MLP neurons of a small language model. Each row is named by its layer, matrix (gate and up: input weights) and neuron, and shows model dimensions 0-255. Each number is 128 + 32 x the weight over its row's rms, rounded and kept within 0 to 255. Numbers have three digits each. A neuron's up and down rows have the sign that makes its largest values positive.
After each neuron's rows, "fires on" lists the tokens most often at its 100 highest values on Wikipedia text that the model never trained on. A number after a token or word is its count.

L6.gate95:107189108098147136202111121214131109113081126076065138126142153124090138077158135163168193135140158150116137116098145103078090144096153176132057149142157106158183083093143146119125115090112145135165137090104091145134073117116132064075191141121082157154110118200145138122135226134146144125150177097137145112042122193131122146139167100086146118154131129120156133055136131106122101140120159131130155133154119120119110097079116103060166081170121150131137104131146164132098140088139116109146168111148187195117044128127159114115137200109109075154161139104138077089095106127108101127103110148081124189124120115151097124089104094156144190099204133103124125094133136162151156161137113124155115137148159099134119125129098185104145175185158176098164152142104102116189131150120208
L6.up95:159144087072122139170116124094122125144097123131105139111114091156116113091067081117083178097077100120109173136117122139137121091099163126135155112115107150106116135121151131125169138147084138201135122077118062133146040130164127088124219128124145145063069101125117109078129202150031137147170078085133158048139131124138078109112122148148187122115140076064162136088153111085147097146109150137109123136137154132154103127099135108100102065128152074188115124167108095130131085133045097097137141143164138099109151166162059098159178111121143175173132122112123135157105142133135169077181166112107133159163093184117154117160091139141122187135142127111162151070093107077122104110144112170133104078111105164110117123147093157143103108140197144125134159124103117038098040131111128
fires on: " b" 29, " att" 15, "t" 10, "k" 7, " k" 7, "m" 6

L4.gate367:134099110133139127104147138098113110152089154151063138151060102121090144112046124125064129176097083136154097120128127121068140129160172104148134137153175093154099060139154182130111132155197116087081136095226134171128090103096107097141169131123129106160165107100086187113124112143143129092153135084118198107092152122187118143116122084110161117147073126106121077111179114034160136111066107127115156223064162140113151102096109113120122153073147147098147103116138145182131101105141072131120141091135164141126111122110193132142145139122154154111132144127120118089192117106092165137109093157144124161211150096097108161134123112113052109109146101102069169111154111130149189106155133172097110120124193129116135103083125151060172089090108081139136055106130096120166125095150123
L4.up367:135176173136058155131119122166089128077080147156124112131089130127123113108085102174061117129085136102113138151168080154138097134212131160178177077185146162167125111146115134075096195116116117192114158131143118133131137106125195156116163099095143094194089179127141112159131153131127129192135117153109219125146142118141128117097145121140097154140138146187075112125092108146135168099165106150124132123096209171117123156103099182132071064096105137132146108115173133099152166140162140128137178049152123108087095115196133092128154125132117124157122129083132145112115172151126077107143129185133130100110125094099168087187106104107081144104154143117094146117109138130094069098182143129153166153215056146165071103112131108105074163108157128046101154098132071123174142128103142
fires on: "ad" 33, "it" 17, "ur" 8, "m" 5, "t" 4

L6.gate87:109088120173141149116164119069147090080123125130120112132124122150096101075137090149101134125140176071081100044124164142163100135122170139195125124117094144139069137173179133097150118086136163127122133120092096107149193122127107095129097149132142098122168156076140104136132053200142143099101143080127116123131092203101048136054115124142126133149134101158119138166124143085171117108127088122126110142092123061107144128210100114132179132108154129126136143145152161196164123084123119204104151111093138093147118135133160111119099043103155089137095106151111115064088152150167126138132156168136064118149107138141198153161094141187159120163090099120124171162108176137175125147090137061136076107116232129121142118141105142161163148181142144136111134168203154104194146121163127
L6.up87:154125105188108178173124118130121132054107098145164094101119173087138022157208107070123135122111146158155108155208127104163170111167103171107101150125136152105093116164106106163121145129122115146159117140126096145177210170082143143111128129113101084095179151135185129141165063171158106120189123131132178146157140112176088124110152119146109132119199153142076173111085138116152147137081133135095188175130175094176171128143137065132180145132090157164054099098148123174171097176105141105080115137142104089123114144134145162162114098131134091135169140140127150060094132112175140100100150181142110223122179138083172125127112156152171182060109141117121135118147112157142102102143127105186120160139136135145086130144145167169155155169134105072085105134140116078122170142123126
fires on: "a" 31, "is" 30, "us" 10, "es" 6, "s" 4

L4.gate243:117148142164143110129127100131108187084118183152160150101202164117097172171138148142085067146152171083117078089119131062215082148125157171132142116115085150122060153139090143184137134116164029161151113132072083106187095145102204106116174115107123106173143080106111088085152134154101128163147146079099116107087087106165085181189073143156182121154120110107109162147183088152115131144161145147129115104184131113166105115141170082104152110090109133139161086148152093140122115097097111150162118157082163137089143080079119065099112111104166102134099134120110103115170149124123095136063125117105119094128191104159121095141182103133125031165131126121142127078099136133150131108125171055164096120124140131120164098154120144116142112136148109123163136083119172197083096111105144
L4.up243:120139114136077105098152202145161165134140085145159124136144125117138115142152069132104146175146131132138111126123105127169129166084156183160101110136156093141148084133121161105087150084190170067192083197112173129141098108152130134086153098152104172151108058042160169183130148137145184084162152128120170103165142121172142134130119147171129105125179124100127144158132108101112133091095098191132133111107160145164119139114093180140131169115133125088172108139171156123171063143121119064180203139100181140125130057139131128126148172096153117134115091093166151155131197078107063163142171080128124102102131110173088081085157082144154150141108128155136161141097113077141095102161181158127099086144183089117149052127089107142114152109114123198144101142159178198096097084110149
fires on: " the" 20, "op" 18, "ec" 14, " |" 8, "m" 8, "on" 6

L6.gate513:102125114110183177119125136148210126157173161174153125102184110093095130129105091070143174144140105156100102136117125121161082147067132105156129146139164124167087117175109106150116141194139120128121154138097130143103150101165146106114098128118101128143181133126152167106083044114096062109110155134105132089153131197102132128156087129170145113080130087099093129152090163101099049118135143077097119209097077153127134149142133068127120077170147121112134127142068110054111127128096102177104207178156119143113126119131041196098106129153156136150115174161111084081126111101123105129126122131150134137169160108194121099145167111134121137162139168122127167113145122114178111143184070113185156191102126156140097123155122114086132102205126129138118123084097087078112148211143043
L6.up513:066120183163105154099091133175170136158183114108145166117140090099059095119189078074143117158167102131106140106127089153166110154166111129156107097145133193137179139188134084126125082136146155132152153119126118126116160175103153171114110173102111163131111152059170169059115193190060144118143135139099136214145104056071125139130110107149162084132119139051096201184130165121209158146133124113062165062121102096089076101111129118131117115053147128143121134137169101105087133167134100131099151150137078136095134157141122149145083148133106130205122135126128186107130127145136125136168134160094142158103122091133116189093113129052126138133177163153160148137114143084157129128111138120104112066100125190126148145095160101088104104191143088089154145099159128135136099110101119
fires on: " in" 29, " since" 18, " until" 18, "ince" 7, ":" 5, "us" 4

L6.gate636:122123162090151100108104173148169148145161149105125136136132104139157156107179107126025113186146130140084170118159122123182124149103101123116100127073158133155131157123120202209195131100127149113136098100143136136203100133133102165156133109138113180110139167099137154095101082144167168117147097123171071169088149099144189142173141180128107107178055081099131132139147121141139093146089115132154111188061145127141047182169121104079147144106104117121124120165151158156145080120132122151092111188173125140167106182167154121130147095089121120079158127124131089071156137100127090088084126128180158124108172104111149161187160133104172120105141103137107074105177168096127134084134043174221160130143131141185084097124146103117088128117059096123130132145116166115189148126162138
L6.up636:119126146151118156119131139117144149139154117085153084124071098075125169186123168120073146073155158163146171142124119125113142159106153126100117103127118164119156109127081137134139159155099163132161055164071165101181063122140122157148141122071150106150170112184117148143055072163146126193121185154091093144108222136141083192148072154111135158149111144111132141098096134066103095113107194130188116138196144153150114132189121208042140117136105087054152154169144072134108101084149142148091123161160153145145079120169130137146110126090082117095107138160164119138143145124153133115141176056127156122159185066131160159124123162122066117140172090101131129105136143083150106161113143107161163160111088133085126134136130153109165108172091115110112049108090151089144088137089105
fires on: " rel" 29, "ur" 14, "av" 8, "ow" 7, "yn" 4, "ber" 4

L6.gate46:148093119107126106148171141124193111088165171155148122034126126164141136112140124094111127104093146128169199095166073121125124149149128221133195131129152106180147128120187143093133122157133128122139140115124128159171091121131111098134150086100142099124126120235098099153085095187173108156089086108124138209152100159138113125131088103159120190160123123094103152140092160137129134184103124113125149075128132126121157147087133150138146118165188205140132061126106118098108108110117097129083149117136109185138130074095111073069112155106076152059093137129110139143148117112109112108073088110038154167148143068086162094114075184139103092145139125163163164119190097120114056135139072152108138142154128159155111089128152120102099152176157173111154083185150103084138081116133123
L6.up46:170109117096109069127137155109104105108080153103133145173131133186077197072141127110109072102168109090143166135125170198155163127147169132127118110152137101128115106164139124133103106137109129121120187104073144150133126130136170145123160081120113128144205113122149153161070168119113148142100134168092104090081157102150112118121108170075129187132115163126114102109112088180095127119144120181113168093064141096142146095105125123154159183081124187165138099132084091152136078148079151161085142104153152109094147111129103107079173136198148181149130164149168092141078067143149059168179156110078118139085116109176109129124109162128119136139102068195074123141144200181129103094145077125091032146089139110155084108127133173185073088113140137118158128167177097116100079141153172
fires on: "-" 22, "el" 21, " l" 12, " r" 8, "n" 6, " est" 6

L4.gate41:148102139130076135115097172171155161108149096083088155119070120135116176099130106115056145105134130133172114081075086126144155079147081155126108127148216089096110104100136087134180101099146093157147124121162139066135087166075153192098137106083167136180137123155099113099109114126076103090109142186084124097100085145102073085170097141151168105093050112128170103059170134110161164113073169145125124153145175085132060073139112078198114122143132211148108132151143136165109152110124126164153133191112125163111146127107118113149110132124119104133138147102098140126113177177091111096112130112140051153125117095128140157111146105048152087175115117112156080085162095133174109144080149147112114125131146146113055219121102150181091078111116109117131104116126068130158127148115152
L4.up41:125076133116131157104116125138153134153094110090164171149084104138160117119088106112146143155153120239067103085165144152077134136082152120115171064130167112190151168180131195156150108144112178143129173104159130109195133159161075147072173117149120153176069081070141137114055156138086155094130095114149150115095159094210124126119113094116154188090082137104157071105196167095157139138037108096157156114151158167063113126090134153096080161077111182154189111159136109128097147147132124109120144189158158110152172122149121104183175145147154134095144148094123136088143138128148143105140133069119131136079155114100055151150129108090115121122124142176134100096177109093108132125146054109155113098152164135106127128149125116162145100185123099098104141150110120157140136090073126
fires on: "t" 34, " |" 25, "or" 12, "m" 9, "l" 6

L6.gate228:138076139118103153154124162090118171184145174129144155093112135122133088103093120167153136134100134103083149077130091149176139154136179144206105139105104140166214077158114132159081076084153158163125119075119171096107177135123128116134088130195104148144161107115084160161065128125185156126111151150116128137117116146128145131141168160126169131131107119204109111066141164128094137119150183174127088096038178040152133041110138059086116139090155117140190177131090119144106113170151143104180103132064127170119118118135100130149125139086155159191097129105133103150153112110120130099139102075149107176096187093153114097136084141131100108150188147139081121105124130128152152130115098145163164141093066166167135076106122085119113081123146134133150206179161188146146102143167108
L6.up228:142171167148129121128126098115132139158160112104106136143112098151115056130155121156105126161180148160082148124118143160132161137179161087129112166100117133198180115116170108185137082176162148092155081133071084132098175166039154118089104099136071100134137130106137159196102115131117092167120128136120177087172100081129105135110107146143151092163116163143066234111154096092067160103114128143183121093101104147066067135094151145144123106171103105126164093098082135125143151112144154119212122165198125097079120144122124109124095061087170149085148056152137065154129104159125117154120206085116093139131144141099134143049122167126087136109150133161177084135135138126192160129134117139097152140151107150115115106108184139115072161125171071166125127111123117124149089190151126
fires on: "h" 12, " wh" 10, " $" 10, "d" 8, "ren" 7, "om" 6

L6.gate234:134083097152213090075113169170101099161163141133107104203130137143079100142084145106148102120098202119120147106108087089170087154104133098151110135116157104144157125126119155095067084148168159139096057095086160106093096139061191089155052144105115118141118143133101148176133128121171132131104128146123150120148113161137132152135111095123139146087131122186120107114117119105151108188111134133085097129088145179145102108078139041103094153123129142137154123096125139079153140158136184144231202155174096164125139146156160067094153106114159072143163079151130182143106079161127137123128166107101137120081158143137141090137168169151156138124130144105099132038119116134103178091170130117057144094151161159143171162165144098082141148123106176098093078153117148139140083113142210
L6.up234:118168200173171136103101089197133192089123094068170154115150115083188128088084076129138152153151106110138134146125149091138091146174141140128089102157102122115125108094184104162116118141110124121085120141100119153138135160095141133112110154101125132120229106181162121144126138078169114145120150195135150139064151166178113093176138210135121113137149128110099174157148119117162081159148037123158154184195151121122080165144093159118131097092095131143138130141174136089127152146124144155193081124121135114114151075143111138080099096119169135105127126120149098124109125111141154073135103069116128139059114148174107161162130172117231148079128133138144066143062139133163181094113127139127120124065092157146152159101122146143162103172100155095156066112146130118210128135128200
fires on: "h" 16, " wh" 12, "o" 9, "v" 8, "m" 7

L6.gate438:135106121157136147169198155125181175058110144074093144090140128114116132085136154208136122162122113111183148164123079097120160149092126078212121142099135134125132111125159134192135163117140153128131119149120144096168142120123159103106152111171119092129121095124138122181129125172138148156121097103095093219102128130174150132151079144140144140138142140106170151137158100166115100089134098120155147123123149143135123075124076162138120166154105171179104114140103145109068117139145090132063168212157120080160150117119107101111167124166093143158167181141088084160145158110073091065119080064218171077191105134087123100141106126132146098116103113108097143139087213061118126045121095115064166120099126097153128141151123080091127165092132089118147154110057132132082135125180178
L6.up438:122089164170113164118183121115164200082125171166088107147181100107158106147110104121125149129063075124152133121130116154125122132128201126162119136137112111130161100143153111106102187201205115151171118107114153125125120117067151117087136117121106166174089140148117106098131118162161106140125133070130103140124098150153106143098154161082124147100127124143126147095154138066134099110098192146157169174132177149125133186104110139088198040153125193095194142077125122121179062120155087095063126101093082120172140192081117154116142162153108114125120180100126170133145145143134087142151122068154178119170137083156107114126085149160107114099096071167141096156202144173153163170105153145098172103102111108162148142064106136080118139039083102153156162131141183157105103144160138
fires on: " to" 40, "to" 6, "g" 5, "rit" 5, "ed" 5

L4.gate325:131160097144104098150132072191150140095138162151098118178130097145122152147140119045175109134105108076139175099098115091111096115176184067126177180095055122123110119131161103152113157141155168148133123100093124121153121141121178118109152161104151160103191134137155090128112145163135092122163120053109142172121169130081132138080133097115100052100202158106119158165089174087138137144114209206146127158166110109144092107150102116163099156092158140086201143165166150109114107085116149098112130165133096165111138124088090120139208156189123107114140094093120112154131133146097113139123113154132124174098072097114138137122071182214085133111132126077103193107125107089097136126150115139177141105055148159126163157127070163122145189167136167110203132123116112165118160125166102
L4.up325:139102134162112103153159091172117151042077089176165129117132100061134155119181086142119118115053122122086140106104100151163106108142140090125112170205122135162098126104117117105124132148164163103156156106125143131125136160124123124121132077111087130112172129095168098146117128134141070079175198117182092152140119149157082123111106106084081122130154161120146179144123190156171179085141123152139082124162150147100106130108143105158105103088147111082100180157129150117167114194100182082129144079089059184060100163146117114129164139176184132121139079132092133071177079107163182116131089133092087133081178198113100128166074173182140158118147125126180157165171115101119142108089124127136071157090133190115152119121106131164140167118101103121122117147101086129074196073177132
fires on: "el" 22, "y" 17, " which" 15, "ord" 9, "ject" 7, "n" 5